config.toml
num_hidden_layers = 21
hidden_size = 224
num_attention_heads = 3
num_key_value_heads = 3
head_dim = 64
intermediate_size = 896
vocab_size = 1024
hidden_act = "swiglu"
norm = "rmsnorm"
norm_place = "pre"
norm_eps = 1e-05
positions = "rope"
rope_theta = 6980.0
rope_fraction = 1.0
qk_norm = true
attn_scale = 0.125
bias = "none"
tie_word_embeddings = false
parallel_block = false
init = "normal"
init_std_qkv = 0.0445
init_std_o = 0.0445
init_std_up = 0.0445
init_std_down = 0.0
optimizer = "muon_variant"
learning_rate = 0.0164
lr_mult_o = 1.19
lr_mult_down = 2.0
beta1 = 0.93
lr_head = 0.00887
max_grad_norm = 1.0
warmup_steps = 0
schedule = "wsd"
decay_fraction = 0.602
decay_shape = "linear"
final_lr_fraction = 0.0
batch_tokens = 131072
max_seq_len = 256
doc_mask = true
train_tokens = 554500000
max_steps = 4231
dataset = "wikipedia_en"
MLP neurons of a small language model. Each row is named by its layer, matrix (gate and up: input weights; down: output weights) and neuron, and shows model dimensions 16-111. Each number is 500 + 50 x the weight over its row's rms, rounded and kept within 0 to 999. Numbers have three digits each. A neuron's up and down rows have the sign that makes its largest values positive.
After each neuron's rows, "fires before" lists the tokens most often just after its 100 highest values on Wikipedia text that the model never trained on; "fires after" lists the tokens most often just before its 100 highest values on Wikipedia text that the model never trained on.

L7.gate182:496512457540443505533460534522615549495462529469542512470581495560502453582488470499493557510514449523443563499460515563565579572568444605552539460512482603591450519487574450426520449542515481470433504571495405413422498486406518517456485493498517527380556526503499426434546504461526560457
L7.up182:477516496464496499505506490443412503455505516495455523493608460559530492502508456443489606512488431491557401446495548540534479603526461473505590442586438531575423508509509500475462533425496454373479506486462528611533540540511486462517512497559409467574583561480438480535506467515496414504
L7.down182:449530470525411436428472448591569527516426500471513502460505528520490426534518574386535465531565448464514437521499586468506538540489420514553496452453517512603514594520564484472597462542472502556563558536513351470473581547485459601428599498536439447530519521489504469514523496531404525475
fires before: "ough ", "|", "oug", "|---", "|---|---"
fires after: "\n", "ad", "es ", "D", "|---|---|---|---"

L6.gate3:630472579413485472514532527518464425537470589471535580501509550498500485398512496543550450510358572487582495518492577539492479561480487411455572465526469523474499614497494491511474499465553412503585532420581518502563556357469424460553499542493476612538511479518433520460573486484449478571
L6.up3:512540494525530486613533458477494557529541619576528589483500439484450434529507599464539429461515425439480475549419407561502515575499560563466453508548562505546556449444460566539605553558560558538492466549480534500560620458533502439518569439532503511556505583531560609492549559442440473497
L6.down3:516418560487503482427426486454505549519535559495518519449466527427530456462498387506525529461389576510441458446466548512510567505511529417523488410490483506423523537501538629595486450501483413527517547502471527491515530442612423469535504512561423529442518527608463516515480477552525536590
fires before: " ", "-", "y", "s "
fires after: "l", "L", "a", "c", "th", "po"

L11.gate638:422543486530444527473453499546576431476467433531581546576556522468416541501387492485610509533498554419448439588502485449402492566508491461514504521510544465623501513571520454542551457441421433504432491452540517478446494475505573487447442567481524497578461434568473501505522464447388525492
L11.up638:517582528436588501492412472443438472523502567471501519515512462548363433461379444476473544375455547539535361487546447405481492591531454573469507537521490435510501523522497462533483442450450513587480504453572475545528534569468565462549453540421453548516497446432525516501412452515446468463
L11.down638:460506407639476591481529417456439435483585447586532473542453492463458498518441526511549489449525470492521409507416531537526547547490538540529442504525487439476447510554549505499467402509437543464530435440553538501485542527528460492515479603498537498558429479513454457567617460440541543492
fires before: "==", "== ", "In ", "===", "The ", "B"
fires after: "."

L7.gate205:455541497513532473422569560464517593509424428527440455599501539509522503418451416489497506532448485504458403499489556467439474623515540505477443536413474531478529469511513513507446550468553460494420490494496439592553588490481541419531507505413529375461481430583576595579562433418549463458
L7.up205:451499484517455483501496492488478420495518475407480424507506464534435429508516503543421542513398484455521507419506539495544589632627457496529499547554567583433551492486508488483545436455598438491479471477507479469575393467591496547434507502487444451524575413459462579519604475536502502550
L7.down205:499450499467419448570543558473500420591562507476519420526488458396344479520503548507555605441550438499525475487524513521554543453556459410397483430557521481546592505422527526488502441461488486446553440478518429498591597440498520517500501355520425484501469457531401498455509555469507481410
fires before: "b", "el", "n", "6", "i"
fires after: "f", "F", "18", "i", "19"

L7.gate435:508466523475580488555499509504475497565581503532472523537456499524479526550556512486592519433544500462501446487537532523498565498530515540469444567559526414476511507448458483464506519538373549557447510567414469448564484528472496509519444503459544479505500543497640459466568476448495579386
L7.up435:519483516471516522475529523511528542476493452461603516460484458491527444594481540402543475447429460505407464526546539515488559463467532547498501549574545494523427500418562565445429504564547517463384468576399480474446497426513521508481507497555501476471505508454495496418494437499434572444
L7.down435:527516511490564439536495535481511527472472507434562564524487453492558508603626474482496526495459508495491507472545551590564520465461522448431502494490589485440505555436459457471467535517513513574382473680417506528442516544457521590489569378449482502478497512530551482519476461522524481418
fires before: "al ", "s ", "s"
fires after: "i", "s", "T", "p", "g"

L11.gate313:534523440470439513528486513523410525504511590465501483499439430399448498462361468483514515475431554486540494468412456505493535597460498483503499525574541456402463453482590542418499523565645428523454437580527619432529483459436552535497557580450530544519383499502540520516535487452508480542
L11.up313:530429527490487578382486462485463518473486490522531584558485476531498497470459524435478422441446507471410557528423474515464542525496423476536517536525395558522530531535546495469573528528536387566507518521448515548535488526362544475464538487490553530542456602550455551404476463524453456534
L11.down313:483490475495424484544478518525580552589537507499498553437524468504471517513459485436511497413437525427429482480439474463500520593509411373518518471484550452449503505477586488527454451469517404520467562507506398465560486541480572490512542487535483420542502487512557682556445510454445472436
fires before: " ", ", ", "ard", ". ", "y", "r"
fires after: "l", "po", "L", "A", "Eng"

L3.gate702:488436545445501458486522524569438508521399478414519550536385486425554524539512592472556448414444526559479510499450571454482550472454369527541590439485396584526526526629482534428489450477479456443494566440512516480465406467495462497489488495507472491523512518491567511505454523464459496457
L3.up702:496519535478498462427536470530459411540478422458467519488466492437560575520447616497446559514584485469409454535512531511485479439521524494572546533448448656536409498541467515400540472462508511430483569460480518545547493454565532535478452545468561542453522501520573507475457462443559485448
L3.down702:443528494536489404548500478495512503510497416599445456470529577465529506455458486399607445581479494422481494460461520562482492587601460507471467511407476546472473601436492494487567477509542482557582558527548485558577427501512601499534552570633501477574552474531517577473539415505460453502
fires before: "is", "en ", "e", "es ", "ing ", "il "
fires after: "D", "g", "C", "t", "S"

L11.gate603:602538445474481526445582474475483558425504553495528497524435474599502328545471539543504513509435555488491413527430531433477502490483495527561500560529544464497544442572473453555447388522500469483496554575470484424488563551410490525409522601490544524504507469505510414588417479424498550510
L11.up603:464562523598509501497617405473519556577415522531518584565515493436464453558518508559538456517537615488559435456495504549506505482517515569648550503566545494590440484567515424601431497505507634451541493513489538467536529462501483430543546478488526534476469529533480510495405441579549553533
L11.down603:398552544491618620494453484405478504396422486538409552568510467495463575529496440546553562558562618549415523606424516515398510529493469533528489527444553452582470515440466380545533459532428486517536532596537529488447519578497494561467454527511485487460476504509442450557497563424456466477
fires before: "==", "== ", "The ", "He ", "In ", "It "
fires after: "."

L13.gate327:561501454444526445567703547421530530512534611517435476595554542551479465486563546507493557453573403525430566464555458576524539442464444412538504481442592405491459460533426464510503457531433507505468430519475506585508504453560526474475567449507489500548520540444480509475531446504564376526
L13.up327:443577548455530496478513473581469497498453560474494464513518469480480435490481483520496479558544372447498451449432523535535421544471491555425425498559556496481494485540453494569606461481466475442487475506468477546484498538414509524614468493553457489525509542469552488524583505434401519475
L13.down327:426513474531468493533442476494525488512507509463522383631385616379570474498521508440520471485476502496606465467515488406535433485560476433472503491506493577470418511535499610608581538482490516492554471490496476513492495520504532511490445519436444541527555530565455540633515502563568545559
fires before: "ates ", "o ", "ates", "k", "in ", "l"
fires after: "United ", "ent", "c", "is", "T", "enn"

L4.gate107:569550461491503521516468482461415571483432528509479476496398451486483531475418507438537549471452446599472485541469423531492505489444458375480552445502529550441521450441472520492465521482470485514460547557493452520375400524500564565496559486449467545508452469470548393455580578465493462472
L4.up107:460538508511475452502524415400513580495539534460541444499467495517406492465462506481570531429464443484516536492424419492493438546437472374510502495472490466459523494574511553617483536444524461529504536490452449535483472479501595514564511429450496388501433495507637469491479555555584516579
L4.down107:413538508488478436470496435407530508512482447539504400457442401543395486483488496444535545449521476510505530541519509526486445547501485551519429558499531522558582524481477510565472430578492471506500483549497381538494463604498543489547493492523580467464506462510560384450471500487505483523
fires before: "E", "W", "5", "W ", "8", "4"
fires after: "5", "4", "6", "0", "9"

L15.gate591:535419473528578459472510535528507522531458511523514518521375546502423529478466462521416475514390543551410438403520488544483538504581528518554597550466439479488513417486455411456577442516423508505456439413476565420517524512563469515557558598395500477475534557511569473568499562449567490483
L15.up591:503502562415507530457532524587504438468506511454531503489372520561492497497406496417447583444469520589430443550503495501486537420441574553498496432552522535493549507366513433498529543567517451553498512574521448509445477478575515555448473510423422513474572536421460451399576507534512479528
L15.down591:493527547546526529420384482507557518540505554405412479535563578485487547529551518450533454437497453544494510540457505487517556412461444452468427585473487512582555530446552450430494499469485488490431562508435503458491450501559502525559496586533498502416614519510464448562503487524511515486
fires before: "'", ".", "4", "3", "1"
fires after: "3", "4", "2", "1", "7", "5"

L7.gate644:489548476438453516546510533557510468477422559487395547471521561395433449546471527404521510481529488458497447566412406456522525461508527510451512496494444425564481454510472507497470462505400536455525583481520521474503608495433491485491507646501502512468560447493462491556499446557524524472
L7.up644:543421423529564538474567483470418537482532453458468549457466547452425488595458517511457535584443584454440451484514467526518487512546516532527531424485391538547434503601494524496472449607471492488498421511474585519534540449367477407581600621520437408549534490540454451472487472453487485549
L7.down644:502463552415475439535501492522425427447496595557479503546510536523574482434469447572537592406465469465453464443494446549419505539595525611432466439581436436570560396560489537538522449491466491516498475484510489565454496609561482480370520530483568481459517450439523436509511421535487490581
fires before: "==", "The ", "== ", "el", "==="
fires after: ".", "f", "is "

L7.gate451:450474439562441459462576485457632459503483618474515439490446458521506539420490476527534469493510533437557501551488460413443540485444550505525473518472559453501648523406686444507555454500524459542462550486526553376590514394556521513397474477510576491456558404396543501471488530540483487484
L7.up451:480494484435437470493399430424587524494589422554471557504538556578515559410466547504480481598504568546420552471470517552463432518506490454545569501556540548554551503603456415547478581428480378498487508438546560534493599515522494452476462509461509588476430605547589569538501434510502563429
L7.down451:386490437527519604494469482499452430519516483469492517576574543496511476533431495432497550474499468483570462471522491479515429484560470572579584449528553475528472468514449498462631431626515543450435574586489510373528451555573494487502514454486516475554411566584538472522521593480530519388
fires before: "\n", "\n\n"
fires after: "y", "y ", "er", "s", "ts", "er "

L7.gate383:464534540469526443473426514499486405554502510620534518493457484555501550452480494485505529411536496494465466510567503442545533491532465553463438464508481543462490412526483548410569518387508556564565433427460501534515574385519526477628456519421550561533395449402478518486568479509583545513
L7.up383:438506602542517522616481489509525528393483456493461471434513463458463513524491511542455458497407434455507545584487559471372608555451509474479487465551537547476496485449512582533603527511541576446558480421418445436436457462529467616503553485556430427518373527444514559427447427521529530588
L7.down383:563531473574527485468488463605449501525522497461534503522548512524531427550489539449454522522544480469415496524485568624443533538501580458488438511601448400503480499493491518523454502506398504494573524481463483540454523501401485446441481474432447511469508507536483476502506549503483465469
fires before: "k ", "y", "y ", "′", " "
fires after: "Y", "H", "h", "tr", "res", "con"

L15.gate710:520471495522543514468531578559468517496458554459503525388395506479514434503489529391488521476450466532591498542521487574515496554426453443565539548575498549439427473568494544513528513483499487583496529520473536519411466558447441497578432443565440549564505438453505456548404538551540588532
L15.up710:524537555557467565433475492487521596430554523489522498403539489496450565464530508462481441396445507596553551414557520471487425466549581510503409513464499409498536445440430432485493441487481432551458468382455477395437418498464493553509491545513454454515519483589466476506523468447487507516
L15.down710:460535470496594488471508611558498597501557536503552453455449504555492452517538483529513410433505518561515466501563491545369430543442524484453419482422497458545588528518437498512500516457510530561502461394416473470534474542538533611533374498479510447522540513552461515484501488471505409456
fires before: "4", "5", "3", "2", "0", "| "
fires after: "5", "4", "9", "6", "3", "0"

L3.gate416:469472452452452460554507427530538564435444486415637569436549532440481595468526526469542434506492524527563434451480511563561523540387556505481515447507484594550488547531516528518491553437544564380493481466536498523501458500476507523593539465492457495391545435543435552453516569380539493423
L3.up416:526536486500449495468501471543493468515456490478617428476503428557404469655518418503453610495451476494495480418518529515452421519489484522441573427521541490423542488476517488555578531615481559477417538529470528481547464494543551515554489486506463446453545515532573511547420586385495501528
L3.down416:559516549503516591501507477489478464526525515459403530549518482530550450518508404614496487436494517562484426472533475558494548463479399444494356531482468502454390592504552495497466483580497508517503465461447449483491508549430463585449492535498499544511460535467550559515487463584449596475
fires before: "p", "s ", "p ", " ", "s"
fires after: "gr", "N", "Y", "is", "Un", "sh"

L10.gate679:421508527463510453575553438494499550393511479423474499661567527446502469460452492588434519496529544491537529548533550480511464515450516491537559543576453399609525532475596516536489489476539449450542491422531495558465567505521504546521358519538521524481525470486470530519538500587524438470
L10.up679:464525510567529472499591492499451497475471495496495538520448453588575426464483558547502600469510567452495517521373483447453443520540502494535604452538454466620566495537522464520453421498585430464509530508470456514453493528481467518555433518525538496510399464507435468463537507556521565464
L10.down679:598545442558446485575555399521515436536418529550493588453422498644673459526518529517515501501475523461479522443458534511465366576591531569510433418475547548562537481518474421535462458454482445514473552512513439511495474620485502561469480522426468481482431405474393515423450462457488436494
fires before: "==", "The ", "In ", "== ", "m", "==="
fires after: ".", "c", "y"

L9.gate620:552541491469532452475448439468512510521434608528496461511506458508444489485478557523478495612556567546486492551379491507438503521399548479470539614476516494476483527456594468580468542492549493498462522468469423447626557445464578470515487450514533501499534471452431500494558576505492496414
L9.up620:487527490471556544627434544521517406590423504508572525479484444490533466458485476483521563573555432551460522602444535449456500481511470484508493527584480508585426500547491531474447520517512485474540517592515476435533486496433536555545549495444492472499536522439415484590514580397492546454
L9.down620:560461533547412522555545457479478567498424468489563480545620409564574511483532455442541532433502455553554525396464516445401488413484492491561562562582482558546537499478426543464522525527542548547441551537490453516536547523513538544573489518503522552451576507570544468582491441508438468476
fires before: "\n", "\n\n", "=="
fires after: "s", "y", "er", "fe", "ts", "tion"

L13.gate63:555542409516501464490511582464531605523529530461549486552482441475614467501432466480459500415476450512524497542412544430544517567456562457470481394551577524514515503519554420497477595536383569460544536401518429423442586527474469501402567515512528533539426427415457540549474486539520501484
L13.up63:511490457513510581473628399462446436544547476468359498612595540424607487509526513487535575445499448527494451539453493633539396479477457573462457455599553534557536507481520432449480545524466533537585453521422480464442422509428492429544452496530461440452465492532484438452567458490547496516
L13.down63:581563506491527489505467476532485526483479517558477492521482448469450592498510561421473519480591468526608426449561503345606522521516469596459403505495550544536524482554500548463596560493489549453510581506533453503512464532405530461541455509542582402481404436622495547511534407428452479466
fires before: "==", "== ", "= ", "===", "In "
fires after: ".", "|", ")", "s", "s "

L13.gate403:440596511519557506499450446549514436545543492553567477594546558460562500519505514527483467373420453527553548422504476522483559434599525495446554509542439442520509529521515499507500399545455426539582509520506442587503489488544458451474498462500475522383551474534463419436511570476469470518
L13.up403:569389489436539486558482524454517588525540548363496532505439471518490602453529528477529463469398476587447540522497476483515425474447549501467442479602577514467525582453508514546507443535458497513598489545480543410542537527536556523451484423483555556533486559578507602502520508496457556437
L13.down403:555524544505600513606517457575435398542471575462502466576513528510542464458586485450464556575527510556487524353473485370521504499540409470513465550514448470536560410493535553493571439469520483436466451456509537402480571458483584501460586509571499472427485573526519582582556506481443525562
fires before: " ", "— ", "0", "|", "G"
fires after: "— ", " ", "0 ", "5 ", "s ", "4 "

L13.gate149:540551508461520472419517568557490498474530479578504522533451513513531582606445490529485485505553526459597424509480480437449533443467383497463505523504470474467492502577450474507495461530488520490537479501407649465450592472488407503451560503542461543481498436455585417507484469522496492489
L13.up149:535489421529471511522476580530506505544490476511467465515553361499539427488398499517504444527422501485376582533493447500537531507514572492573476533484520490562496494477478483489483503525500538562514510406480365514547557514516394509450424594486501505502533544523565516552491528479471429508
L13.down149:546542479428500481493485482643480484542529473435490536490460577546539537552504518537484617453498590542542477625549517507537481537471512475438523561446527594578548529539533456570494461533537472476436535454422425454544564507634512492444442415496469588501508568468612477502481447423397505514
fires before: "gr", "-", ", ", "is", ". ", "\n"
fires after: "fir", "e", "ot", "und", "i", "el"

L4.gate285:493426585539498452500466503612544451549560474474425434493555486446497544494472503444510445584474483435468572385470461531476561513509569456481479505549457553518499547404514583530474527543580447461499523601463500534445451559457500425463412530444524489506501517478446560555478556464477496477
L4.up285:510451517533501513523576560499544436588484452520486442501528408479517522486571604519486428528416413556440501372490458499441521531473605425425511469446472585502517494438538456406540525535421591506477551494541478592509451471442527493481527561563505433522525473500442488656491500511413474470
L4.down285:503436607597520532568504523485483528445581519516457465501519498476555500536560538522517465605422459547434454467505595544470604504546466370404545503539483442473477517457482478548463484584535496478446534476579444458554448392495491470535499491488445464595509437467522394557617586548441505468
fires before: "e ", "if", "way ", "An", "ro"
fires after: "be", "ra", "pr", "P", "L"

L13.gate245:502423621494488526493493502508505426495431462520430419493515500556484594532423607504518486407423438435405556563521532390547584493567512503503518494525484493490505468440583524427447450484449526498602534439473468503566491439427572593476534435481526414506444523534516471534503478467559638522
L13.up245:450566597489569428519436435453604462497498448496422545573366459635469528367496565517482482509429487476442505501474462511584546484492482455521524486481482437478483526474501462538462507508472530504442478445432411457477569519549442505461471426499426589561468519481441439461443424585536451583
L13.down245:485507567429509584523548601529494456541442420441553407407468440528489485492457527501459469388470574487534463447496553476437533500577538476531525503434625467499506467481445500490401469431482579506513425438541539500477514539473490487592419505556456459419504467573495470527557564469442456560
fires before: "e", "y", "er", "y ", "in", "ro"
fires after: "H", "h", "s", "c", "n", "T"

L3.gate881:488478570456532530470444563556461464502431510454439505494428557522464501506569447540456534505482486485461549604560487652468480565452541496486551507564428602574435420555502591524527457486515460407425473441471506541474462467448567462410458538517484596419466450553534576422532516415479491470
L3.up881:513538507453548542419517487448545506476495449505490532411460509461507485451461471435499360530592467511515497565513505548476479560498469498509487528429435437476526527440497438459396556497529496555537486577355474436512496504456525533444561538438571518560409486468473490469409496398500491439
L3.down881:565510477497540503423489497474519487550528419561484462456462555475499552522501415433388530555567515399421501466504562506447463590482436435475422545407446500484533513511490375585552518418501568510549513435484472459492506510546541488494463438466539472529435563521560610480484507476397447524
fires before: "5", "St", "1", "8", "Ar", " "
fires after: "″", "°", "the ", ", ", "re", "| "

L9.gate28:519564523474599423488553502485537407449542484527568475583491562536508469535527473431472576464507471519550506521558458511450578462467413514475392459441492489519535526514432477506469469484462574488470528521501508453568490445500611545542474495463521601533556568412435549566475430512424488462
L9.up28:461461549475520424518514491467495393488441492516557518476452576495435513536411575531515500500543525536486617509525506538451528431537420439471408530555416576569486554513509476531450477554532459539499444556500474581503508407512565432544535484386548440572501441454449533438566404575441544548
L9.down28:502415440523513491558527516495581496490455475494584586543429503509447507483493502558487528472511439443403518541421515569487512341567474494555442520454410569528515550392542486514462542544526514526514538462457474610449537487562517440503539471427627503502618463453493435440646458560509521525
fires before: "st", "t ", "u", "tic", "ted ", "ts "
fires after: "as", "n", "con", "in", "j"

L3.gate218:571422468601495471556552520492536465524470539474457470515541416511377466483531488371540476530485530526438407539525456456457519435392409466529494572554556553548476491484522622445509453437482594526577449498427496531529472520457507479471588562525505579492500417541622551478464446568567503528
L3.up218:458493467456451511540568463406567529474507511583385572537514407469424496584494473388566447561527459500495430544477464455471517393442497502512443524551517508621467441557494642486506444485507570516600461503490550494415442528464563448533590520513467614490502450506695522532447476552537517516
L3.down218:520472451526410528501475416399510522501528484566435447537447340497396457513517426424574578599569460554430428548490414395537395542412424512496554530503502501559516449485512610484545466496481468459464534492510437461523445577464528523504523491481484530391546469529564552479417485544521466544
fires before: "\n", "\n\n"
fires after: " ", "ound ", "0 ", "ates "

L3.gate69:500414485502577487520599455433566421538433529522469466439519459500529503531459553544569519532475546507426501465441470531492520445534462488522533431568548532424463523542483496453616447564560479414552554449580489520516427451455472531526373518565455534528412456506497523445605474502534412464
L3.up69:485485519503496567412526503450497485545403486492458567515525439455484530473456473497470497447543539477419512522481523479559445479540420529419534443492518503456500539538587444428559535559495485477527484449477522527541478455568452580554455542517495486519439508412644586566572480488481428446
L3.down69:512540543484444518616500486488445494490432498471471446461528446575451554458410475418467548430516509543438552511442476580541435468513436578564509476472360506454500494577503454499474522508522492578615482497438499468435513415526439482460518541517496466494455529462522528541508478437383444521
fires before: "is", "er", " ", "er ", "e ", "il "
fires after: "D", "R", "C", "L"

L11.gate646:539534530462533527452521550499512482523463512518545566524522604582613498517467472515436526434515504484555500538552543478498442531543591476492480494551607494563645509549536477547473452533467532514529480588548460523545585535488497539476532588523548524524520434555588530642493488500471392510
L11.up646:474462508539583525490507465510506453518521474562481572552569576502440451472560549546536533514375503581448504544546486457412559535560440529549508567537509495511565491512422464555466462512440580553457547535562444504490513536462442451481530539568543450566461438608470575413543496532477525480
L11.down646:462482492458462446473528520522484389537496400415531477520552529505443565510488541451490520490555443546484567560415526415509547541461579527395452508534516461477437437526514512476511490403508474519472538520573500518438521525571474450525609523496491419465376385462516448381494471500555511539
fires before: "==", "== ", "In ", "The ", "===", "H"
fires after: "."

L17.gate593:484474406614474484480537559464471477550549559454440489536497534504528422566434488471492497492547515540565572565640494536550425448424554494490589442525486556490441515445558580536575424541485521505497500550485440534458466536412577447482479505492520477468484454476518424516444550468574454518
L17.up593:409593500495579541514608600506528510447485506410454399578542492540616481491521460389415517575533471495423523520493473503408535459464476566494551496565565501538536542539482540542449492484455552521459476516453510422577574503458541535482541532480462462578384405562480556419498386460516476496
L17.down593:438386509564430447503502423535442565410432458491512495479577524516517464509513482530475410503490617452547534613585507479630409563519478466448520430499474565503523551476610524445490431542480609540540475576503514477517424474502506479487550584497447424572519584503507498498422484489524552563
fires before: "e ", "al ", "es", "ate ", "ited "
fires after: "li", "em", "ri", "up", "um", "ul"

L10.gate297:489491553484447494387531552562510384475433484548551504547481504543481505473526532616526584526466462544426568510497454552478481507496479484562439519502535506466489594542462557376595445518565453565463428482457556610503465499487518422514539458558473540554471474483485511465564574501474458509
L10.up297:462432500506461464502491506556461417350404548505456472524433437496502347518506492507462527504485359475468437482463493470544486409488498476509549490490506429426432521519435475462564443492553518586539486450488523578459511457553518555539487528516514544551538502576549596540509527422460475494
L10.down297:499575512517536590514456523444478564492652493484448502656461545568568483591509475457482561529429475454525506520482407454506468465474468418511464521450511592536468414437611452534529548484497567466452480509507553409514498510499444479539458478490480590544477482528525606547436466538496482498
fires before: "ates ", "a ", "ates", "a", "k", "on "
fires after: "United ", "t", "ent", "U", "ab"

L6.gate757:501640450415552559461481562532506470528491484552511492558444326510552444465497511522438567557506425409541486468550543597546508497477424442493473437422453443527423499535531513504524442543545539481447424386449495429518518517458533496420515507527513497473518541569512436442480551470580514534
L6.up757:556563446538562512446557493430421578492454518475498554437537428520461586542444431444541556445506510494481485394398452595524466554572495463545486535481529531586510437503499455510476405432470441536475545471441565461518420390450529496416399429509600520540468405422529519470485465447483506502
L6.down757:530512470540487541513547540468459487537562535538482371494488440449457522475527479517475517543397417486492511473472615475455535509516522434457481401469491578469526483484591531498490470541521579464486431525557534518516542496529515519441552589411491472497509523563498452389509530568497559465
fires before: "| ", "|", "3", "\n\n", "2"
fires after: "| ", "°", "at", "ear"

L11.gate846:493621536591609586569570460572550506469514477453543562558502470557526527540470512481461465486461520433492443463464482523459493504409503496524439600502475563504571460635537448544423492471486468442493507530459447510479559528522423462490475587503412543432475467462576462619523534527535505443
L11.up846:470447585568485567624571520439539453507488434479569512462528471533532512471460525404473434503470461543501511545501460537531619515419472510501536497524475471578524502541517458496524494582581536483524532481548467566484540601542499444582491542485558539476476465505491524516482539512458458516
L11.down846:501546417569470473517527455480473579531444492454495475495503504541549512484452422486544429527497528551532571477434594441505530436514509476550485495488505537588521550483474495486376491474485554505460480477553545415506439532494477523475399466538549435566500460525503513497471495351581527452
fires before: "==", "== ", "In ", "===", "B"
fires after: ".", "==", "==="

L10.gate414:473474440578535461469510495530596465471473493587462544435535458602521410472522508399452476515493413428485460491429617483511430480443548494400580429516448528544545438504454554564570437526478469495466482499571455483500433560413538503543455423576488590451579481474449509539563513507539561474
L10.up414:471469503541571506450553417545461579399476496488449586443489492465565580515552515478519530560433445533432518507502479438556402607415512511558492538502473549595580508480517563496545528481498543570500590607454541397417488556428558445517486411437486489457468580540597522517584521465518431526
L10.down414:589530424445366496572518432423413555544431486509516477521489492541432454415545491509559478536521523478537437579474508491530463491470490539592446493600496563465474450534576522483513470511524443451509468495486501446567595581588488464512443533475512468467510471517523562559419458475491511491
fires before: "\n", "\n\n"
fires after: " ", "0 ", "4 ", "2 ", "i "

L17.gate893:559513474440474492542403506478478471473525490506515437540494458518530450513437515469447533490462426524478535520501563347556477419454587449504457500541541494463458489431472511594526470443467470517486487493487529454509515508568456473413518463484511574581478441549515501446556557500564590462
L17.up893:466509497500408471459464426462468523467486569555450569521643533539550523514485546501503482479546436399519512545472446490410503576516506520448484503504550569586413450586533458524426432523481549504538457486455631541550502517429570414537490488481500449401488542460510605427521458482467484488
L17.down893:476538500541564507492451432430413448504456501478484452475568481473482520543466340510386515560574430515535438506575425504530496430537442502450485443498625494507477508523488491488488441429511508596550480541427430524514477425519641532438449486511554476443514463471505506526546585516456404518
fires before: "\n", "|", "ab", "er", "\n\n", ")"
fires after: "| ", "(", "; ", "tion ", "|---|---"

L3.gate219:528420481484530576538470506589448626528436546506447505544497576492538527569435448455527466618471488467424550509425519583533468592507453503523479423501480537494496512530510446599485502582469533511535558489545524487361508478441439510505465400509429472502560496509392527431533428485518458491
L3.up219:448579685512492596485434492527615495547505456435489574475488526531449497505468466490610532453578476448529592530517522534429501547432500497491438545502443442534632510477460429595457539545476498450518425435462432475537431564430487510419495424482484523403514481498467496504500481432583573465
L3.down219:554588543411550520500443523489384471511486444398482561449460460541445413454459382551547498506459469480548582441528465524411419518487540514542498503447531559536559479513416510599493491532547491442506538399447463479506510561487466525405469481527547621508514504543510515466532458534539374507
fires before: "| ", "5", "j", "9", "1", "0"
fires after: "P", "″", "| ", "F", "B", "e"

L3.gate225:490513539543473445486518514509468573409497588469426581414591456484591465564448578406479502488551482428444424595518514495534521494571491570437565512439496469487474496553476490603559438443578430530496484537480417614516504448510508460414477515454501465452436425542567463459446516348546501528
L3.up225:499484481600518458492542498517479578413501565549518564468569547508507488496470509479531497445387431493594419429519611569574449564499491487542514452503437473530496481473574508447431489550566535514450516556512486376391408536475498514536533551592470431448401587489510445510571504584479471442
L3.down225:509522572536488597525439494532542590454447516503522448533502554497474565477429525424509508513434454594582463504485517618522489464535445542615558448512422554485522525524519522484513418560598558509524532513495457486468446540579529498469503605586454506502540553488432488501550532536527490411
fires before: "er", "ough ", "|---", "|", "oug"
fires after: "\n", "the ", "|---|---|---|---", "national ", "es ", "coun"